{"n_kv_head": 7, "vocab_size": 4511, "norm_eps": 1e-05, "bias": "all", "parallel_block": true, "init": "uniform", "init_std_up": 0.02, "beta1": 0.9, "weight_decay": 0.14, "schedule": "wsd", "final_lr_fraction": 0.1, "seq_len": 768, "train_tokens": 697000000, "dataset": "wikipedia_en"}
MLP neurons of a small language model. Each row is named by its layer, matrix (up: input weights) and neuron, and shows model dimensions 160-255. Each number is 128 + 32 x the weight over its row's rms, rounded and kept within 0 to 255. Numbers have three digits each.
After each neuron's rows, "fires on" lists the tokens most often at its 100 highest values on Wikipedia text that the model never trained on.

L7.up541:131111098172128133148098115102111158152161081147129100090124098127111131119162156127173127178070118150156121090155173119113166145097095164100091125164083134142125120188038171135148133099115085121120143158127186118093135066113133177118108145170113208129118188115111117153219133120121161189
fires on: " ro", "g", " book", "k", " play", " be"

L2.up660:132044084133112131128144119132096153133163053195121183150143144101116079197115099155087092103106152101161127220139184100110138169119161108164175099134080156061127077098111137100165150140131145103094160126129067109129160082110120140169104085139086122156076177102116106124128162151121102168
fires on: "en", "ine", " later", "ation", "ly", "9."

L2.up435:115100162154175098115088124136136086089135101167132145109062149130077089161101091073108159080101155090177123152134114085152101139133230172077132149175102100063119075135155144119123199133156130153136160118180153106165146145065131125067118098151114130129070108083148164073124101096125113123
fires on: " w", " rel", "^{", " com", " wid"

L2.up43:134111109107124118142179119113106151135101059171145097194155118124159151190139124125154106205133081116222140153112109127081140152197134089155166089112137138138080121142110094112128164105101123165156120149149103123094148157165217116121187108102119114100160117154110103121107108168183143108
fires on: "ce", "ask", "ile", "ards"

L4.up491:128119147131126134148091133103212159139115135124127112114123070120115132152180126191154118149120128184111163199162172152111155153144138138148094127144140101111164057172109129139163174134135131141163167059074136155108223147145160151095149070159171083178105135162137163129090112128194049093
fires on: " that", "r", " of", "t", "c", "."

L4.up964:119103067110164122114147115142172180151188110155180135105096154163106045122113110150125046110124144127089086101047116174152098165176154148142113086115131096095141139096136132126078167137171137120110149110095127126178116140130124142105149117120139120133108085139100146118191172130121157093
fires on: "l", "-H", "ish", " of", "h", "al"

L4.up432:157158132138107115136145134148154133129168130158070157151090137131153167130142134116125153171073118158088127171139072072092135147142165151159137113178135139147097138159155109133032176122087110107118096093103089112102120193098156129109149140158196093104126149185194189171154140104075140106
fires on: "er", "ers", "om", "per", "le", "0"

L2.up69:181084174139098149137130155163170134130137132146139131136094099118141165106167147113129090077132124107131094164140107079103113176144098102078109145107103159178171137124133105135099152057153086084099163137072130082088138122156116167159120129072133173163128117128175091149092172166091117127
fires on: " of", "ge", " from", "|", " to"

L4.up1209:106087132134120102104147168098121117107130145170153118113128107120113159135131186101175080126129069168224111094132067102221154139147170162110133147110157161110160117148103107143164151196132124174072125134122160193098132105151112125189089067178170136151163085166122077167119146164135171047
fires on: "ing", " of", "e", "m", "on"

L2.up1101:115189124164092046171160193092132159042068176140062175117154104136167154091083139139141116106135072124151108155093148116146124135098050148133183112124082109119160107130164158106134132201102089089130096112078141142141138142154121116176155139112103100192169127175146128096159057159218127091
fires on: "-", " r", "a", "ed", " due", " la"

L8.up1231:160149094103140077135116127083169122172125102085155100111083138136143124166092104149127079198041127089120124131102124089117098215135117167190186078139189129127121081134093163203142106145126122126169132109122081128218157125086140160135194057113121133185137119119160108085112201195139190117
fires on: "ey", "el", "ay", "et", "d", "y"

L4.up1202:133149101131080185187130086120171151073136137139158093138104143114139137119134104130071124091180167118146152116054153132147143164129084127108121080096081106095095122158107198118092094126107102099182079138132140187132156187145144192107152097157153095172125142089129180068124137201115124096
fires on: "i", "in", "ari", "ani", " in", " of"

L4.up401:124130177136099141074133161127122126142095066157156069116141136167209144129170133168123138079061061172164078188110121171129076122086094169096128121115182117110152114103121200140160152141194127111136142091134182124157123133080185116122167114191102087195115147092136134101116121172163115060
fires on: "e", "w", "ake", "o", "el"

L2.up447:092090130124114103121055129154121157106091178108162121143004112128101128143184090110123142060092113188110134152113140120140148144102155175110123146121136164054152108102116095083167106088079120085118123137107165134138159160131111119121137118165135129207116048146153107089124173141094132097
fires on: "it", "st", "er", "and", "ing"

L8.up607:111094112145076106147129171075119116080148172136133115110113083183150171132199081134133145133112142148109084126097081149099077164133094144090103124123137196119138154149089140106082116188116175103143123116100145194079133131087074133131149155140156111143140075150104154138175079155116112174
fires on: "ad", "on", "ar", " dec", "form", "c"

L4.up466:092081088107100167111127122088159172176141100189156160128105156162178153152124084126159101097153119137104104156112184112116074139073185115144136127163078147093155112090020136132083175131159108154166140101145137126124169146123068177174184088162096109109144178110147163134106180165149103109
fires on: "en", "ive", "ip", "ly", "ron", "le"

L7.up548:180161144113162148133141132120140145095146142123088121093123067163127104116133119171086160095095103133119149124089114105113101157099146134030109079139160150125172103116123133128119163092147113124121169127133108082178166135113119168141178115116123171114084162082097116160097102091134108144
fires on: "t", "iss", "un", "s", "et", "os"

L4.up114:043084123146135143157139166100145150167143116142199131062137108111131098114065099136133103150110188171112069152107136067117096164153148144138119127159124183150112134142104147130117095122183122146103144056095097098186059103161135167061129160170116115153135155160099173150159084130201157121
fires on: " of", " Tom", "in", "al", " mon"

L4.up186:138092182159088166149136142154145166097126113112151103125154133181127103177166173077156169140139116174185114172128097068163133129132128175110144119142106163108178077129097091152164123128164108138123132171054189140136105173138125091117136078132127109129115182147181144121151122151188145102
fires on: " |", "|---|---|---|---|---|---|", ",", "ity:"

L2.up1010:131144131135162141124186131155141167069125105153134073201087081084071092121140149157086122149101128211107106108096128109168064165143161156096127089165198174093178134126118157123153112077148124116166108101116110113169150080131142146182136063119116141116179149108182152168172150165150112109
fires on: "if", " man", "iz", " sing", " singer", " lif"

L7.up1134:144113139122119100140130160117142084122162124161147106124094099141157133176181136075156166144100130107135129095090085130147130121178097149104169176127146140124203153079105144058187170163157107128097082081096155146076112183129107126074139114212101093093105103119215111158205166093222113133
fires on: "olog", " of", " under", " to", " in", " who"

L2.up537:152129088122118083108174157127172117146186086173115164134145087161192148143146147142122186112076132074171112115095155086157178172120120066093123136140175083160075159136114143121083177152115144148091130159146154122109147164139129154156180139123175125106095136166109133049174153078103144129
fires on: "az", "reg", "ad", " Stat", "v", " div"

L4.up573:112083155152088095216156102143117124148178107127113158167128123112096152134098084131131117111121078138222126108098120195108157151086138136062125092169076105184152128174156110154128104141113143136161140111140146163090137127107081182128132052108110188128134151148150155079144088158134094193
fires on: " of", " for", "ance", "standing", " in"

L4.up885:100084094127093154106171113139183153135161159137113173164132118157148122134109084113159127104106165126161109170115164149122176148106143160155146091182109128140137070154084057123099168136118079154157127155095082139155210147131091164094177126116118106186135130168172136107107113147120100115
fires on: "ol", "le", " in", " of", "ll", "iginal"

L7.up538:124133105128100157115107126116139151147125162142135130144090148132161160182134147139128159160092112122112177210131110139196105122053104109107114116131200117119095149131086100114083118128124176052166135165112120135155117179147074105110121111151108170144123074127111125125077168154144158094
fires on: " of", "b", "ib", "aw", " reb", "av"

L8.up195:102129147166087178152139154081147118106129091141142186142135124098134117096145080148131171142158154126110067124118173098155115160153071079133120069155145104103104171185085191161082131113060107081142107137118115127091166117202092154129194113206123086089121126136186149129098139136144124114
fires on: "i", "ai", " Pan", "in", "u", "ari"

L11.up444:121145103116118115128131123080117149131102138073103128166121142149135087115142176137175153140111130101144072117168130167150096084114113119183129085132127126142122162123106151147141163120129171116153161119102169158174077144165091187129127189149133119123150130125127085122113172108133119131
fires on: " p", " l", "6", "2", "s"

L2.up1289:115094106118131161090131134109174116159162158158107153140088098150134080092138130085100116107047160110091102096158151139119131196122140089090130128158174131159120137140114132114090159094137119130145139143194110122101121072116150199088148162107141153108119131124158130088155155107111058146
fires on: "in", "|", "=", "ed"

L4.up839:115135152165119121168139120139083199118171079101206181129097137152176166124200127128157162144137109114135081156152135110120137134110145168049108193161138104054131138101074123156146143152173096093174150126109143082141105145116106110124085123154090125158138150081125159143112097145150151036
fires on: " |", ",", " as", " Bl", "p"

L7.up1135:081102140135146139171151104162198159193110118124149119098140085121166146132128057210142098145057150097136144174097172202151137155118101128081167105186100115178102101134051113151131125073132083118175156083106097087058159172104104141122121098119142125118106117128144160071099119104177150087
fires on: " of", " in", "-"

L8.up746:183178124117070155153114122050088143103101133152136162054122097154181177065132125162133037112120187171152105110086125084108111155090128185136168046131176086110149144105111209118123153122095094095139119148154120123135128130108080171130131121150104116112162152127156183091127132137139125124
fires on: "a", "o", "u", "ai", "i"

L7.up748:142134127167141134146141140103183151133181123136132114129111078159186151184110173156128133098125181122157146158132133152037146156159093120128175138064090106117125085116095203127134131177113123089165123127160129112165065129133136190083138060126112140105130155075147144174077121175150135132
fires on: " ch", "ch", "h", " h", "qu", "Ch"

L4.up622:054139177134110140144141137117138151112104163080125151101155038101128133106102113147184125070051148186137144155106137123127184151117152141104155130112194125135133110096179156124152153162117101050107139118046150110124098191112095135139163130062161094129155109205106080140144112122185119114
fires on: "-", "ort", "r", "allen", "a", "ail"

L8.up853:148142210132118175110137139075135105121096104134088154127095138087129131108160058124148132054112148112111064073149070107168074152170099133102117104172125144137131159153124121142111110127091150106129139146151127172084173123114072181117145169128155143220188124146127167164130150165147167064
fires on: "s", "i", "ot", "at", "in", "ats"

L7.up966:106138181063161130143129140119153104063140074098141092177107118195168093139160108125115155118080163141123086109146174163166119146177116097091151167188067125122187077146126108149137179143157190090087109104105203117140086103100078139154139137176147150132084165136156169060139153172132099157
fires on: "-", " school", "c", "und", "erson", "th"

L8.up163:123189178157117154123108122090112190094120096102159114119108078123155168073182170193116052139086129136139085135081130107109153154062116155131140134095159125040153111196091159141145220110152137124154110163134076095151156131085121131081097147124085146093125150157126100156109186167091150125
fires on: "u", " went", " Li", "i", " go"

L2.up1328:155084198157206122139179170106131121090103160125132104112106108125114158193092112127148127175107076121144158142154105167150114147104122127135096127138132145116062105116129142118176135146118145142100141135136112181115129143124135165119166072124158176114145195130084116121151097140117138124
fires on: "i", "i-", "ink", " Bank", "y"

L2.up87:206117136173066104158136183106137107142148107164167141121100086102143170160167109152102122212060164086125154142167146073151117160141078173119173141148144140119125131097179110144104169100064104174119183071137135129125148132110069104143190094161168121163163106131173152124082143095098117151
fires on: "am", "ed", "ing", "ad"

L2.up610:135106148106144132182162142103133150093097191134154077121111143126138181119096148113155132146114082095079151147145075114196103143131074120145124193144155129065104137163099171152131126119158095154114129104118116099132134152121118165149186085140135091098074172088196124120109114125114094170
fires on: " family", "y", " Party", " My", "i"

L8.up336:114142127150097068154090130110147095144160088120139164133074110184118129137120082126130083125117169212134139176120171169130159118124171095176101116200173102133118145116045090113165168168187110111160115127146135122164156121157183137118134133119161095167117158125122192111118112205161092122
fires on: " to", " also", " of", "ly", "ely", "ot"

L4.up1085:136096133169171115138123106143127196127132127120109071144114108108116069177119164112100104116113136151212103170157087101158118157102139211121158081176130136201108131148035142163131190158192134150130144136108137160122130096156155118101116057151121176108104183131125111153137130143198126088
fires on: "n", "orn", " m", "elf", "oman", "one"

L7.up1258:137108142152015125095120196136127126113165110120122183164105152139113114144123120165168124139073163179136132102136116165150128129121167143097194173143113139121171115102121095122075159134134164106131120101136082102159094105159128191117157179178130120131133131102162082141098147096140143070
fires on: "\"", "\",", "n", "ph", " |", "p"

L2.up901:124090106151115084140120173109184180113176127134108151102075128117167106128098098202094131069058155123138092152050103146118148160152100115146237195120156118174143148152119094146109159177083104114158145103082129170135170131111131181104130138102112077149117143114158119044046150110119109069
fires on: "j", "im", "ed", "y"

L2.up691:100158121116108115102118146153107046124158105173152089176123130092214169157195104156097107120081070107198084125128115144151116125114133109107141175183096134099138091105157108131201122142127184121087156153073143135102116084115108168170158131081109107162156142124126131085140118126130108114
fires on: "en", "ist", " dist", "ake", " village", "age"

L7.up373:101173163101121155128114158141167127129140147178134144160044108168090104055125155149105119131103115140134099206049160147092115161126151132173145126196178161115112122081061164127106112063141193079134179120080163149141150074145075158191097061095142143204113138175126150149071164128135100141
fires on: "-", "\n", "\"", "”", "er.", "s."

L8.up1148:187202172105119181185126078108219140088105128128124068077088092121133045141124153124135160136135091145118087093104130174055125146171138121073096143110155161139125165165087154101121142080196137110092135126135112117137201184079161081140146096125139150113138132166107134121110121140168081114
fires on: "on", " S", "n", "an", "h", "z"

L2.up1227:160147104131098091169169213134158112162183064116116167102139088119117176141174127183092076145078159145156159113081109111124123137135123146091220128177101136143099171156130151101172139106113103130131114115087123129130154143152105135112140161155194109095121115113157133096104164150059121135
fires on: "ad", "al", "y", "r", "ur", "at"

L7.up686:106127130154107143199130116143092131127089159182120160097083121146143133152108134124161161180111121145173107152117113132146137132125131155112056163163197107110107124157137155145141134095132109074137091099099185117169098142117146123131165155066123115157159164130184175127107140174157156131
fires on: " was", " as", " became", " become", "\n"

L4.up510:122110099116091055130096176140122158127191091115092108114118112083165152154099145104126130100077128092142144099089143095102116142138140175129139068109177101201138151167132089072087192095137138152072157129097119125109116153084133133137189082122161115158183086137117154114152107099102145089
fires on: "s", "al", "er", "z", "-", "ers"

L4.up296:119103123121165077120168120104118192115094149129122120136125138102146064142092102117180127099090127171112123157120104085141139153084141068183102118185187101116101177147092119105103171077109171102122161105168197145158123103142154164123106083106121077150131121084119073051150149092121096133
fires on: "ing", ";", " A", "and", "A"

L8.up176:062159161142146109189130112115134122094120099111134096115121137188131142104136113149120126066125106163135096182066140182066127188131111133129218131093143124124138112134129172199141105107127143136185151125129142129149144137073138110124076132102123086131132132165122150139129135125124132113
fires on: " R", " r", "i", "u", "re", "o"

L7.up1300:082129126143098109117174210144114089091123084142159147132061118170140173108121136105153084110124135139153116153149121101156176147143133090138134168214101130133174105132096107075099142097103070080167125172086174185081102158104119168131075134160135134160147086121113170131109137154149145135
fires on: ",", " also", " to", "c", " sec", "\","

L11.up737:108130121104100122194117081082123141065132146156144132073057021117178124118097148123148107164082139235097147114159113176089159103099095226087137128149078081056132165081101109121106153146121119137117129148098128159133083147148131109068067135133082151155139138096172124165143121134095095064
fires on: " b", " p", " fl", " f", " st", " St"

L4.up5:140117095157141134142119177108136140144128117151166134179090100128144111164080122112130162186152108191111076133097162120083169167131079128081137122149126136129158100056075112132173120084072103109149175103148163129119164185146100105136096102161132168165103138123124124198102143186157101082
fires on: "id", "en", "y", " |", "igh", "ed"

L7.up315:144135120163080140140120149149164142108129148149080110137115093170155132217136146126089084176095099155158161168091147160060071157071077183051175100167146127135160131108068119170131112144175141118136162129068113097214081098144110094158157095126085119157097096098124128152127146120130083115
fires on: "t", "R", "S", "z", "un", "L"

L4.up612:134112170209077086172082131132096115112167136110181081137121129150164146138159083105177080068083131153140084125163086127162116141044139130151184118133167172157123099094065082159075152194113101146117088111129119188076085160188137128135165142157165196137170134113100083137180160129160175154
fires on: " made", "e", "on", "o", "one", "n"

L4.up190:113189094140166104158135135118200161133099068179118155121119100125145103106081108178121120086103084126169164181167165083082131136134137145152149151106112108169112111090105133156079127103155123094169125108159112089123154157111090179087119093152162073109099113121153123137047099183120154102
fires on: " of", "os", "v", "w", "b", "orn"

L2.up397:078104217185118180132090165149170150128093120140137148149121144162154087123140084112133133102083075109142166106131137123158109139136111122114173132154104103110109115143167107139130125157094078130148157196093121194118137141086146089094149079179104123178175111087152151152097103131174106112
fires on: " re", " de", " Re", " be", " st"

L7.up980:174105105102142145092140133131070160107101153138157127155087120093117129141150164095097137151082118144151119143147149129106165135152140189117153132119167157068124161114122134129114111130080152102183131114102162125124152168114086166122138130122127136159145142148147168125115173158120133175
fires on: "et", " a", " most", " 11", "ourn", " all"

L2.up446:095109174155151102092090187197136081109110081087149128144077155144099063172155126113164162150116148112092152145157172125128153166143122140154077094217105145184132145130124101128087153146127123123140140168111116173149115174131123141105116136199107116118140129147102134093188094136142087144
fires on: "ro", "ol", "ec", "es", "e", "t"

L4.up1006:155112120158117203128136145145120085126152126134107123156079070141127165103116075139135074084114110095180058137098083142144090146104120124099096114133065117153143110115132053098131178113171100134086120176118169104109131112096096183179144167125146181167117101171106144143137162096137113142
fires on: " |", " to", " of", "ist", " at"

L8.up566:194104107088067099168071121115174130082149151125139125160141119149107182143156059163164121130077169164129070098095113104084088170155130121161215076093111156139058137168140138169166094176066082119158187109106119138130166199161131203093123135134151094122163148140145086113167178178141074063
fires on: "an", "in", "at", "y", "a", "ot"

L2.up1302:146112115126124107115167123101106111110169125133118124167075088156144155082074107138116168163082174107108119132115132107091123170119100135158084104155163108141078106127128171112137179073135078144163101136135127067159155109186207152083144185215126140090149141220141129135096127131135121119
fires on: "in", "|", "an", " Long", "am", " in"

L7.up1026:087122108166077124196090153130203192172185102136149151147079144162138114179088124139170169163159142159132088121113110174120166150175149135161156132121107156077167109111100112049068143107116120128182169106112101114124141121141059165055139115196119135145081112145133114154115110089161127085
fires on: " of", "-", " in", "atin", "-A", "ed"

L7.up1309:114141140140105113105103094143062132127152139141107129159100162142137039051145182095115133135112152173139083108144107130139080172093125107124119125161176117171177123091081147165109190108126164116086199150124154065154068087111060124170094148124121138172091135129104110154151157172100114104
fires on: " ", " r", "rang"

L4.up1175:183079158162131110152158094100130115109167111126150134127118084108183166144161112122145101114068090136197085159099166123109103144107146193076067111087142162132100104155066067146167123165126107120118090068095109183099123093107079168122181066036150169122178171099108176097159150136133167107
fires on: "ing", "ac", "ake", " Pac", " Chinese", "ong"

L4.up43:054182151204124152190101177092126114099087172114063162055020086091163102094070130111108118098141108094088126125097116102148111142160127117178128105102110107119188127105071161167133170131167157097116119069132127152137122154115143196150120125173087102108152129130070103186148127138144115100
fires on: "ed", " of", " described", "ing", " about", "med"

L7.up425:105129156090100059184162136141144150085084084114107174125106130104135106159129185085136181090088153160151116145115095129109052144116137162135135115109185096087119116174177137114116191122085112105124125060114151135145122116110143150108143142122095130105114104080138140107112103159126148128
fires on: " |", " was", " been", ",", " as", " ="

L8.up178:091110195101099113178144119136172158095113138164157146123125093109141211170129098095142076146104124110111115192106088124155143160109217156171119116163115118137115130171110139173210134155093079112151096142105119135140080107148118175136175145119144103102155138116135132125174058092133141081
fires on: "p", "ath", "ia", "i", "a", "am"

L2.up53:110115124159151091158183121099141084053213124164113125098137084129113130103145121069138100123149174104129086127134117122176160149113155155126159129150100137106122120145107133106176152156105097155099105105115106154123177088118158158124140136153161182147129177089089102118150094140090054091
fires on: " company", " compan", "u", "el", "ation"

L7.up831:158147125151059044163112183134166139151107125082122120139119101155143147128109108106093150179108103094176153170048115168148122145111108148092092151113172137152124129125128117159113126132074132118150163105118108171122122097115119167127100140160129150152134143182140106115150141172109138155
fires on: " an", " in", "j", " for", " qu", "a"

L2.up633:189053130182168084167145166147158119103109134143120178107075157122139179096139117153172099095080152113172102147136184155144097151144101121177169113151068112104124088128073170115146208141079119105149226169164134166124181171173075119179148045089099091097108157142112150100066107142142146140
fires on: " All", " co", " Co", " 200", "ast", "o"

L11.up980:096157162159166094189102129118111103126168088154119121146120140158165093182135172088111161154125122126146160118146250112140118131141136174142131118122128140112106084105079154103097135118089110141123125111157136118090225158172097104084122119155130090073157131136177117115103163143141096077
fires on: " |", ";", "u"

L2.up628:101114143144117114087170143112170164109089144160130084138124145091115152115154158159151112149103122136123117078191099101135153171136088161154157150120111097135073167156145101085075158098134067074096135130122237065085112144131078182142159125110169126103121108144178117137140142147106131106
fires on: " from", " at", " of", "ually", " about", "ly"

L4.up149:157107201116068179110128069145174069139133159114143120134111127167131142132155084158132114154134125099179113119089108102122080122111125149117164083127069139100106174131128117143110168127107079137133208116108173144137165128147160128154113111184158129120119138091132157138078114089128150122
fires on: "n", "ol", "ul", " of", "l"

L4.up609:159119165127122136076155086085163139097142128121144068091128059119137151116116068135113105076122151095145103127135136084152092162113109162093119114132166115103129132123084103169049151153136071063111087164135113113147157086102142126208161177140152106113134116176167136119131140195101099081
fires on: "ist", "el", "et", "ale"

L4.up1208:129141196140109112112108160130137077186131108120194109151108093136116061151170145080156102122058105129146117157112105100157134182121090162113174158092135161161195144139118166151071124136157101083182155120120170108148085137095170091146135138155138123168132112141119168121139147145193080135
fires on: "us", "w", "re", " to", ":", "el"

L8.up449:146180127103088131135152156155141160124118152151110135110117097107079116099127083132157127185122135185102101126098153131125079151145167186064124062103083131164113142134080126124090173157182129085105077108129131090089183132164121120174198121086144130132085137174148112119125165123102134123
fires on: "on", "ic", "im", " ant", "an", "board"

L2.up548:134089144169128104120150148050164178121108128116142130137106096128143149073114127154179109159107143088121146124086118106129128159176111098136141167157178131100162116050173128089130131170078046119152118094130083191137167137135174127106154133146167114110096127120179126077050154138086129106
fires on: "–1", "–0", "y", "-1", "-", "ed"

L7.up3:090160132161115112123196090068204157182148102119152120094115106115154088122122066189154065178075115110113131158124096112111088146147142161108145090133177131075096081138094108199110141152121057137176116110081136136077174176107070099097137047126117084169157170124120116090125157154137115141
fires on: "olog", "ience", "==History==", "y", "z", "d"

L8.up1262:191143141130118148146116069065168153128114150113107086159120126138101096160142149137164099101100114158179145121114081225099068162138143149136121140149136141113124131121112139101106121054187115090169129117198126109098122111146088140110124139111112155139124115133122162137062131182157145107
fires on: "n", "R", " \"M", " K", "z", " \"T"

L2.up923:097149168171137055120128107127109126110150121145153126158143096139164147077046140096212156152088135146106107163141108147114169141017131121104150097164102134083148109086119148086195176084159147128151138107085099090074108125123127137150151152139146196120147188115139088105095129149087169113
fires on: "ent", "ath", "e", "ise", "iss", "ed"

L11.up795:109162078171113143163098143049164112124162163111195079146130169078179171110157167131209144086176139169212178135095089148084139199121045106105159121147104079131138139120053123149051141167132099160185150132092160135150119166168114129078102160163140103111100074143072195126105090156151097119
fires on: " and", " &", " the", " la"

L4.up1132:082141129159138133116163156129085165138092140105147108109130109119128073167159121157097077174127148166174118177113155178191131146101115141166129186110187179132180103138107097132150137179053127116130126113079127131145124079130118085094113096120129133163130101088158052162111200075141117094
fires on: "ild", "St", " St", " St.", "K", " close"

L7.up380:085167082093063150143136124172099167103131148123137155127073081140086159095123093151107184124109063170173102153061148119144113172076074113060140111119163104036202132111097120181143153101135159081077135163109172074146171137104094128152098068125128136152116090106134122118072148099161138166
fires on: "b", "ag", "-", "urr", "ib", "enn"

L4.up721:109115109148142104121060152091192107117126104131178088119091143136175142106176144100179155117093120150159106165123064158131094158107132154074160134171144188115124097069177051144067109149080128097121188086123177163147116158144106181131144158104163124183188124122118091134138093129110122115
fires on: "-", "ar", "er", "ay", "c"

L2.up797:098132128146148109143178127112117104118153102133115114126126099116169156165105099151121133107073150136169102185123104099085142158122125146105201117182146137075151109146184177106122178157128105178141152086141116115133147092143107164144150167114127098126131084120156151127140138111075089139
fires on: " old", " small", " large", " young", " Website:"

L2.up305:139100115161172089143186155126129153040139103142128194131135116103147121113176138130129145146096171134127110123127184109129113168174125151061140142105122153102096108153095149121112156112128033136092133167190145108141178142120155094082149114138138125084127176077151102106097147117149141103
fires on: "o", "ast", "ing", "et", " It", "ed"

L4.up836:131129097125080101072071132154112143103119170150072174132134113138109099148149148173158129131066125178150144127135108147134118156144123172143182117141121176089114158094103089078049183099128118088039096135129134094099112169179130159125193135123155153206168154144165154135156142175145014152
fires on: "n", "on", " |", "m", "er", "h"

L4.up481:126137122153153126183062138138134181128108088120108131098065131177132127099117147078111097100106108132113092072113067059181139135098113123130133172136110164137183146104125137114166157161152183127079084122110182170094092123119110136116141115220093160120111126134174153142159156089158124141
fires on: " of", " |", "ed", " to"

L2.up1147:130122121163127173117152155089143108112155115164111098127155120126068101128108183171147110148087116046141166154178143080104135137092163120169093102190109176091094123106110125071141133131110076135128145094069093116147119129142130183100164181170131142143148204170158150148139073140092089143
fires on: " offic", "ak", "ic", "ok", " mount", " 20,"

L7.up865:163117139167113104175115109064163120108163122109140150118110083120124114105121091137103142187102142088133108195128118124077098194139147119125161117141147121137136105131082093129080186112157133140078155092177102138180194110143148153130175061195133083118142156130134117157037137073158102169
fires on: "ad", "ut", "am", "lic", "E", "an"

L11.up203:109137124177128116147103107047102170077105096152162139107068105222160130149144123128169108133129125141117140187129153162114183156152140130112054129117080149102134111089104183100080141129052076181149188109134101173108154193128108144092133178154071070126175128101167172122120094148113193085
fires on: " B", " St", " st", "B", " with", "-b"

L11.up696:111149113193089104142118141142138111158111081125184073131075111160110144124151124111115103132171165186200185116114143135157090146141096116100143117192169173116140137098052123080107100102048134096131186064191154171160185128119090135101156142135156135126133136123123114117116168136095122116
fires on: " |", " J", "J"

L8.up1032:110104127179112151110170179116140142105119142116123150134096113181140109124160116099114170113150087145080140151098126163105112184109132132110102018176134115115099170092091127135159163171153088119166155170086112141150138098121104102120162162139099126134122095156121181088148145084114140119
fires on: " S", "S", "t", " Mass"

L2.up702:196095141150130089106218135130136206135204076124091148135110108130134201153138080174138120163098133107140091137152141106167095142132169131120109154166119092120081132089133107159117144111081105116103176118139098117139125125115111128176128073128122147111139177155098152128103159081068079142
fires on: "ib", "at", "ine", " Air", "ations"

L2.up1197:156095158161109112133078057199148161125111135131154141128100126177130102091047133138145144145121134135173137236120111120127096143090148137174115118144161073095120130108074081103113168075106092133104130097093149140093100091117062120156132098142134134129079144134078132123107114138146075114
fires on: "-", "\n", "===", "===="